{
  "hidden_size": 256,
  "intermediate_size": 704,
  "norm_place": "pre",
  "norm_eps": 1e-05,
  "positions": "rope",
  "rope_theta": 10000.0,
  "attn_scale": 0.125,
  "optimizer": "cautious_adamw",
  "beta1": 0.9,
  "decay_shape": "linear",
  "max_seq_len": 1024,
  "train_tokens": 162400000
}
MLP neurons of a small language model. Each row is named by its layer, matrix (gate and up: input weights) and neuron, and shows model dimensions 16-207. Each number is 128 + 32 x the weight over its row's rms, rounded and kept within 0 to 255. Numbers have three digits each. A neuron's up and down rows have the sign that makes its largest values positive.
After each neuron's rows, "fires on" lists the tokens most often at its 100 highest values on Wikipedia text that the model never trained on.

L6.gate374:159111160139155143124124068097054164144137136115135144070133153103107141128119112113144150135112141171095108134150091071120148166122113112170161098128174115151073092211060116147136122124126142112135101170121176185072102126078192130192141150158111143139140149147110063166103163064122135096106136189105122123120126098117153113127143166127108152172145152145159071071108127065083127169091138131129208139136132135135069094125189144065144149074102103083176202116134099148133199160153083114187101141131082131142162169124191123099103214076082137148131135154116115153094085085190120116
L6.up374:110139187109145128153203174104133087146066144102122088069129130115110137114161122061068120140141139102139125132057078096176100135091134110088100158136092163145060110164076095078125153134174162099147130173137089087122164169094173095101130151122148169108098128143112180136135054128151187134139106155091172091147163112104101101052150199166174133103111130142141187084116138139119111055140150066121165125157114152164098164160136118108125154130131139135121135091137181179130113126151131110152112109152169184087124114147135070153148151082169131152129106115162087116119159070087139140
fires on: "ri", "i", "ra", "esc", " co"

L2.gate158:120128159106128118086142111119141087102176155138172082068127141137149148109074132129191133131077102159120136168081168105148112038085133145091102052122163125163117065064174094094094207101117116103168168086153097123083132140080079145198082109138176086164142150139104103112131167108202081138102145147116119159124126113218138136144125126128177147081096130113157153178132091089070154118112057104125092087158133191165131155135128142094129089125195120103129070133142099166173169105144119114133117127140123138138116068143128154164129142171143119135188163175141094111126166122159120139
L2.up158:105120098114147104137114122137112157165121141194087132090120082150139158090103122160192061119113119185145131149128181127118122180160165227186168150122171096101109097145090112095121118196093105130124124126130099160103149136122080132172118111214169119079120168121108163060111154104146112171071139122122115192134067091135115205139137122161154151154143161106194122144112079159165154145126128103130117118113135123088141058141113058131146107144117193194116152121125122112124160110126179159116130139160118155062077103178143114090085176114127149095105103141122079088114140075110104098
fires on: "anc", "in", "ond", "ap", "iv"

L6.gate589:112120132070113101162177123159089064179160190210173099090136119115125151104108133112069170106119178224107152148083123056211150104096133159167128114172110125152124121139121122139163107129096110124142110135168118169190121137141185085138171121143114126162139205162127091155146077114153124076142127152126127141108180090201139073095091163120085125137161141135186079146080114126114165172084101150146131143106123160107156131153132181152076141103122171117090150160125171167081175169138100067119083117142137115094120133134143176095107140157142151138138184116109092165178109150110127129
L6.up589:146116135111135107113120131106162122096135083148131132148182139147075123078105123123140139107129101075112099132115072076121121087118169127085153137073113156131153098156077115169168109135132148160165110132118101127117120151109122213150183126136115114108189068129195096171122089146165109098129146114107202056162134150106115235106109129166096111193081085132170163110056111144159109123112058067081128133153118040118112089148131108200137146153115178123172133084077075138099103155040158117118112183094153160108219140121075140121156133126119126144127147109104127179109141126090154165
fires on: " co", "he", "ers", "o", "ri"

L5.gate272:159151132081140113159135199106115200131153115146132157124133221112106129080120148092176122051122122136107123083165094103086132112127074167115182159146255105112110111152125191106143130118139095144149061114142089174175122133139117125071204163140123111132101121163117073123103122102157119169192115170174153118164124111099115135093089124090108105152125102097159165121117084150175085093068088127161087146202162116115123089142139186163172094096114089138079133148146148092137092160174175102166104089129092099089115147139148153177108108157145148149130175119113109108144115139100104111
L5.up272:151146157112190138118124145120139162173127115083163147081148129146147137088111202072142125116144103145107160132154172181131094154130065119156123077093096146181098148162155166096116131135129153162142124114113111221151194139128136075149150087162123145129086183109093124167110167095100095129135120095171124139097054132106088139166113116109168128113159160132150139115154074158086103089026191137120159127152109129082162092128110169109118141159139100165146131097138182121129103125104104138095099093151176119116072142115112072131110090094105143188140097088110140084147113146148163090
fires on: "b", "s", "f", "t", "as", "ir"

L5.gate305:109101152080164120127156149182138154151127126166148076135139189164114123063164178102118114109131076150090069133150119095117080084099079156138110150128175118108162133109101058163109114112145111190125131110148113104127201129119127171140132147123106044159156133108136132171148119126113145173108141128123118113190123103104147112108070124150104163111147055130172128115078114128201077107122126074205074139122132162125131069135128150169152058137162121136134191163092146128139186142114168048153139102081114153094101133106170103113135085078090106099131184159075132176132176117109213119
L5.up305:095144126108074099144175210105140095080163083153172092152098079117156153100118150129048134126119110118118146112113141075171114142146082116136063132100159151083077144148132044156100186134169165157052067118136081110181166178143081165127115112107166064124116155120160093112132137167129178171171151124121138174123155113094117195154080136174146121097153150113185071095106062173106082092103121103131116126154129156173149129150146168164184164122151114148133132141083171130128128148140162123105188115110160128117094127128118087129101168100179152090122117146143139192167153223183109162
fires on: " as", "and", "as", " became", " was"

L2.gate451:137128065092113190109093133143138065133141126079165101171123080121074176134141130107175142098106091130118183089125096148147120114104108083159117110080128174155157155127145131114113165136146137113173079095125163147184098160123131121113128172130141118080156129121184144117133125110168139167137086098167082115146104090132147152130077152131125148099133075134177102096112152048109124050131066150153142159137134199128122122123142139146155130086169163211094154150096161181092164186159148133109140146166187099060099163121163132108130097091138177114070153103111146129055157149144130126
L2.up451:143145108151061091083135137129137047180135175154200098072101103115173102119143116126123119104135113096165144087123098086161111142136126098130118185129122088141128109112160116156116128084155097157150097146123091075187119135143118114124121107057103082167097130128145127062146101158142123158120128165112166141082170114171120095097117157124093114134166135140112122174142167093114122132087091110106166126070130193143124119144135148195148127113053144149107144124078144124119124082157185175108177130134174096182085154159197142102117141054127155173185085057122162138084144151128137141
fires on: "–", " event", " became", "et", " called", " as"

L2.gate623:162121089130111122120094112136140107116121184142113159089199108150094098134107169130141187152106169141112097142115123119106139133140107117120139111139158121143113132176092078126086115100141179140118104136135087130075141132189117149175157109157192131128128066134111189171146151155166089183146143084077150143108097176117100159167140149153140179206075122158128111122083159107134119125098120094100107159151118108121128113112146159180137129168103159131107208122073146141094180119150140067150131166094165124172158153103139117090147161063191032174142141153079120146107146065066203176
L2.up623:140104140107080136146140126126141111124121124102106057089095123106157144108111159083138158127143090127154095173123163138093140130110137155063131108157135069171131139132097123100170183132125097117123105138159105119110188142122127102176160131173179093134095073208125156128144204130142100169116130126129135092088113142129182149124085069148124120176110096121138161125179205128110139129119075034106142125160137159078041128125156108159170083160140133148171089107099128186131130134121161113120128108178161116199119134110095050088177121126208113146143131104185074049156106114148099199
fires on: "ij", " record", "cast", " writ", "ign"

L3.gate213:088169066150123061138092128153177132135093075135126114174090139094085126097171150109130160105123160112110164106126069175144081122194128083131136088131116124133126148116191117184105095084140110106106091086125132157128167079131119090133176142113136125126117058134123153142173161152087091101143112112119169142166120168111124135100081109128135113192206124071106158141115108126091127147178136148087125134178144128093142125119172115102151148140102126170136199126099140034129158129122141083089111122117207172120168139140122151128150164096182101177088114120168038102139121157105180142
L3.up213:110145092127102125133157114143063116144113052121151094104119132109090172185158113115120122134147151156122066169149100142043118117147130087079135113143177151143083071142128137083151077132129147084078121112122114159144171112091060141150157166095106122171121121078054100109151133141105146142202160128175099116141079121070122180123139149126091114133084121107150153176114126153110168072173117139084138169115084131148155122135124145086163111134135105147153134121094106117052139117069137131087092126134110167134084174167156155115073148183131114130131121153192078064133129109092139180
fires on: " writ", "us", " recorded", "cast", " common"

L5.gate538:106186133070113088105085151132121095154168197140176083092146090166185103139103183102096160105113162190089131201148108073142102139044119181143112134139080152107156091141081130097142106164128152134107129132150120149136078115108158094098157149114129094113085147152103103091125125054178161112126058154151089192119141148138096074107153219133142171100140117131160117113140098205138152129149159111092091160126159192175076078161079175158143101158109111125130154139119117147147118149129089120112120163100141083107166147168192080117133078087108146085139168188124080084090100157142138172
L5.up538:148118116115097072145089121160137112127142159126138114134160103108139112096097119078171110126121206097095172113150137095123102116167138137163081156123139105097141108143055134106157175144082126150125087169116119102114154125139129100123089097134132061197169150116166146059128119086126129136105157088107131089149140116143127123151153056068118143150070180061082135131205149166153150116102176127097208101121146139164131119152138140119092178091196136145152201084132127131133105121087054131145081109136121133131140190140129143114160166126122149124167105155071187142200142206113124112
fires on: "ri", "id", "o", "le", "ra", "ric"

L5.gate269:110091103128104145124135147114091188120121110162169135113141141119149150113151118112115129087100093136129100144126177158114130083106121101136184118138189171120174122158109171105069135139098077141138104139131138107170086175072089076142151109113134125139151174066175089097118124131193106121115094089130135130072155152117107082200062114140105137117121176122146223107160091154109152071140064093132082111129094150066131129150167175146156114134089134179071142109103095150125122129149171150091158131145123114156089133098158136119094156116084123176059172149136140178117071132165196113
L5.up269:149158183183144106164131127101120097128131132098116147077087105138137113048154099147190098140142133142105128141129196144095181094115066114141144164119068110164139131175188125148136183124177121057124120154120130132160185123147126085077095093098061113099129152140125134131088133193146166111094115163235149169165127088121132118121114160173179112168114096143089133102089082168102152126070134165103131172138100111090170161116186184069047172113152127075159116102193129096152141165158121149132129083201143101109107155085103149148164110106151069152164143153159090133097149097126143121
fires on: "s", "ing", "as", "ves", "ate"

L2.gate586:158136146048106124094126098069103119152127091124124102128143203144116106105108171171122157119120145130103167172160122147114097109094117069151103103133177091109161133109173175134139154128147162139103089146136153145099066134083123072160116176132138146083137112146166164121085158143160130111115134125104139117123192122109103120061239141123109113124075116138087086181133117070149149145156141099132112105107111108145100154137122131155192106158122089143096082089151110177145117169156192129204075080144090117186109184143145088143106081187155159138108098160078069096104102148155113165
L2.up586:173124120143171146140137189154132137155143130171104173132154110134160163061110179129139184153139097115146152120106150173085075115103146085133145128105109124103129132154101082043149129124181143119143133155130128079109157189124096173107123088132154142148141144187182137172121133148131136156092117129136127160109149129179162116088149110191088109100119180128157094139099112132148113080143068158098044149166141080051109091122067112037183114073108155105149091117163105104110161170149155126109168148143136128122154055187137099112168069150143080060109102093093128108118142194099143136
fires on: " st", " sec", "g", " ass", " vol", " surv"

L2.gate94:130135076181189118133162156064072124122144101112062179137134121088075162144220112109159172142130156176084122110099146113127127123105141089157075104137087157178131136116123066126138137074139094089193130162161159151168117094134137113166162175153050070124129048163141143128135147155114067106152116117135164077149115104138097106170111135069089114078148183211146091116192152110221077142113149136148128146099150116108151098112133126138097156153165123156142123110120148183182090141146149145136152126133122122091174145140200164134118162058090126172125175138127111127151150128105131144
L2.up94:115126102104198061153132118095091146124172087088174089100105059103162159184134153074186135129122179149082103121132174128132131117094202140155142107094127101184152180147174100140143145162110093077139130148136122154063140140167141152192214158145130074139128164153184117131154149151156147114136147138155125139094124133163077097136099128137120117127107137134097126159137133097151137072123117116139121172103135158132108153097123121100155106085097192143119097124143132149141143169106140113114084154090084177094123165195137137174171223104164086133099158091117057137113118133077136137
fires on: "ist", "er", "ig", "ure", "ell", "ar"

L3.gate103:081132064108193159151102186110132128127084173212140145099113127105122129068078093079130174121107099109128117080161130120131114133118148087110121102186152150129175128130089115090144103135165122128164206187151137104095090121107123126144118087177129216125083139173118134078117124163183093145116117162137105210197143105150149170111145162094163130105120116126151119103148137115152081111145100160139139141152086146089161073124116129128121082121144102029139143087120182120171096208080077111108113112100109107112162156126140163115173140166083134127150117108157149144132123143106168078
L3.up103:116075109144159172145109117178106090105132085089076076149092091146175139093102177116146115142126042115158174142139158103180075166111131141110135151131134119124087154140117132137121102108141090080104141145132134162133147129165109119155141086204102205132137105088183194101124130142116076112148106158109129134158104144109128141108138132130132139165079047127143131087111152077094091157136106096094161138137089126062198072079124088129091143150149119150144109101132140146160159144124121105142117121123134145115177138225157148137141118132178130054117091137184040113115126151124211171
fires on: "er", "ram", "om", " Country", "rom"

L2.gate80:137115133115117083117133109135121074177104097158062145141166107129180107186150117084132170114124130140132111121167130136177151130130178115097115124087164158103113107089209074129138149141106107105142114098133093158203149101137132136212117187099099150200104146117188106122119144112123024141126142124132146053152098127083148172166110103163087130148099178144143173071119146142153090084068159111072099147099152103090119129182092156132158098134120117147110106177152138119131143128094129077119102107100170159115167068138160095126064152109088120119033123116143159119145192176127145097
L2.up80:138124188110120073107150155144102134219098128130153137139112126137173200117077157119159122112125100129132148097114175110185098190084134122078106152147173117148126196055105151138084138110127082133096158085108111154130124100105130126165082144102061126107190154128174114134151111095168112082112114157128141144157103133168139042155128096086181092122135111136145100118130190115116165088073138059112099150108161163139117194146151131110112076173138099109149165113168153112163166154120122098111187103101109180120163114134150146135087128146241150130100131133161074140139129134103112135
fires on: "ure", "op", "ar", "ories", "igital"

L3.gate487:081077133139183091089158141127124110118083102153141123104113132092072092171190098096116151110129214164079228152152129116120143119133170057082148117086127152115151135132142123075092135128132116092157142151148124187149111117054131038096067093133149102127151128183146131195101101138147124112106114161122099105108212145137147069152165103099120169150121149113116171146108132168189131116123142134137110150097157156158113093074144079103053098117112141124159131109171116115140149140095087101104160087122154149154165100088178092140084087139151136157142113104184142138084146163169133197
L3.up487:137143205107134132078152162189128161160155137134140117144124096104099125131155091113055130154154170095121118158119159132142140129163140092140136167122128144075069131114151128079088141190140124168135069072112105144151202115093098123064107116118150144173090120075137098101165104115155119102100119121101061121092098165101130079137117198153138171076110178135098151103093148100192110135078152096071130101114147122144133134170107107108125205161082084166172166154143084166145149076067093136098175165088127155177115083056127125119142095168137111143127182125112122114123080132123113110
fires on: "?", "d", "ject", "id", "chitect", "ro"